python train.py --num_hidden_layers=14 --hidden_size=512 --num_attention_heads=2 --num_key_value_heads=2 --head_dim=128 --intermediate_size=3072 --vocab_size=32000 --hidden_act="gelu" --norm="layernorm" --norm_place="pre" --norm_eps=1e-06 --positions="learned" --qk_norm=false --attn_scale=0.0884 --bias="none" --tie_word_embeddings=true --parallel_block=true --init="trunc" --init_std_qkv=0.0172 --init_std_o=0.0 --init_std_up=0.0172 --init_std_down=0.0 --optimizer="muon_variant" --learning_rate=0.00662 --lr_mult_o=0.848 --beta1=0.9 --lr_head=0.00911 --max_grad_norm=1.0 --warmup_steps=200 --schedule="wsd" --decay_fraction=1.0 --decay_shape="pow" --final_lr_fraction=0.05 --batch_tokens=131072 --max_seq_len=768 --doc_mask=true --train_tokens=822600000 --max_steps=6276 --dataset="wikipedia_en"
MLP neurons of a small language model. Each row is named by its layer, matrix (down: output weights) and neuron, and shows model dimensions 160-287. Each number is 128 + 32 x the weight over its row's rms, rounded and kept within 0 to 255. Numbers have three digits each.
After each neuron's rows, "raises" lists the tokens whose logits its output raises most directly, leaving later layers aside.

L9.down871:142130104152106144076089165158122100079095175109156143131086178108091092129127089109134118123111056152156126089166105128137111128097103143169132145143136156162125071137040076104121129104175098131085140186137111106138159147181124085089095141147090098094127152120194162181151137120150135153179138142126120061140132134119100156188098164140158172108096062104122123117116133149150077171194
raises: " rating", " review", " critics", " Weekly", " Nielsen"

L9.down1469:136102057119102169204126140131184112142109114116151113133140158079146116113121092155124188142112173088105188096153143104135125143102130078115099073140119162160119114116112188172179143082141116088142098088123102153123083142136143120118112158106121110140175163170122132122132099105117149118196079133190206098092169117161169037082205138136151075160114143118160093174122158128220102149088
raises: " ====", "\")", " were", " ===", " resulted"

L9.down18:163120134118148159167115121212140146120102125080160070140137130136097166096113075166128141140102169100154086173145161156081143100167125103141161179093135115143135108119138173149180145106182084084118098146099148071145128143165163153067138138132131135113153040142076124102135135129162089117144145104159085144134094166162175144158195094096164209165118128106139099145136129160169129135134
raises: "ment", "tic", "ments", "ed", "th"

L9.down1505:128136111142176182164122051111059139090130123164116098087096110130072090164133109116080113123069079158175159091175121137109162125101091106080084139159112125122154142187127196091165119097142165101125143143130140139161174095111136175076150157117115095183137111078138086138108159108129140119127115189090155168119098148083160150138179132140131153131065164132130113143125107092147165157107
raises: " positions", " figures", " titles", " areas", " songs"

L9.down763:147096168171105151196159124104184136126096169084125134110114174178166148137195071105086028119200170173183116125136124133135115097106114159158123136114187094103116137093132100147120143099124138153144074129083075095167128102168134162060108164100129143123109123143129122089142113091121129110131127132067148164136183185133138113140124097132086143166069153060167147140145107122145085139164
raises: "\n", ":", " ===", "===", " ===="

L9.down2859:140130057123059080131134137090131106100164156145105141104115107104132102139131096124074118105170151127140086101138136136179103132149097115099131138138162126115122163150126116124101091144136147111053133217133107096166121113131150147139136054163129158126117112130141123150128151083167197162137118145171157100090179135101130071137133149144103092176153076122119111161067146131128139143120
raises: " Hong", " Chinese", " China", " Liu", "hua"

L9.down2929:098119083094117146181154152129074119094209197108109113111116108098090123162134127143146164086099146128101153115085108133115125137184164131115169087197177152128163152141167101118112110109092154166107135140101054167164083130061142171148196130103141130125119091130142157099093152081072129183079115194148087100070093181101130150206129120115127115169136106169150145166119123161179175135132
raises: " are", " include", " were", " ====", " included"

L9.down1919:168134164138205118158099142175127128095083098116101178144031101116143097119103151145117121149156119084126086168115135149096061163101144125151063096068138100144178154097103195097092109145093138104194068127099183115134118092145149125103124129156151133129169155188122106161099124152138138150117176062114073185062161139164183067105003122148105122150154110060164107207103088153113128116107
raises: "day", "n", "night", "ment", "ner"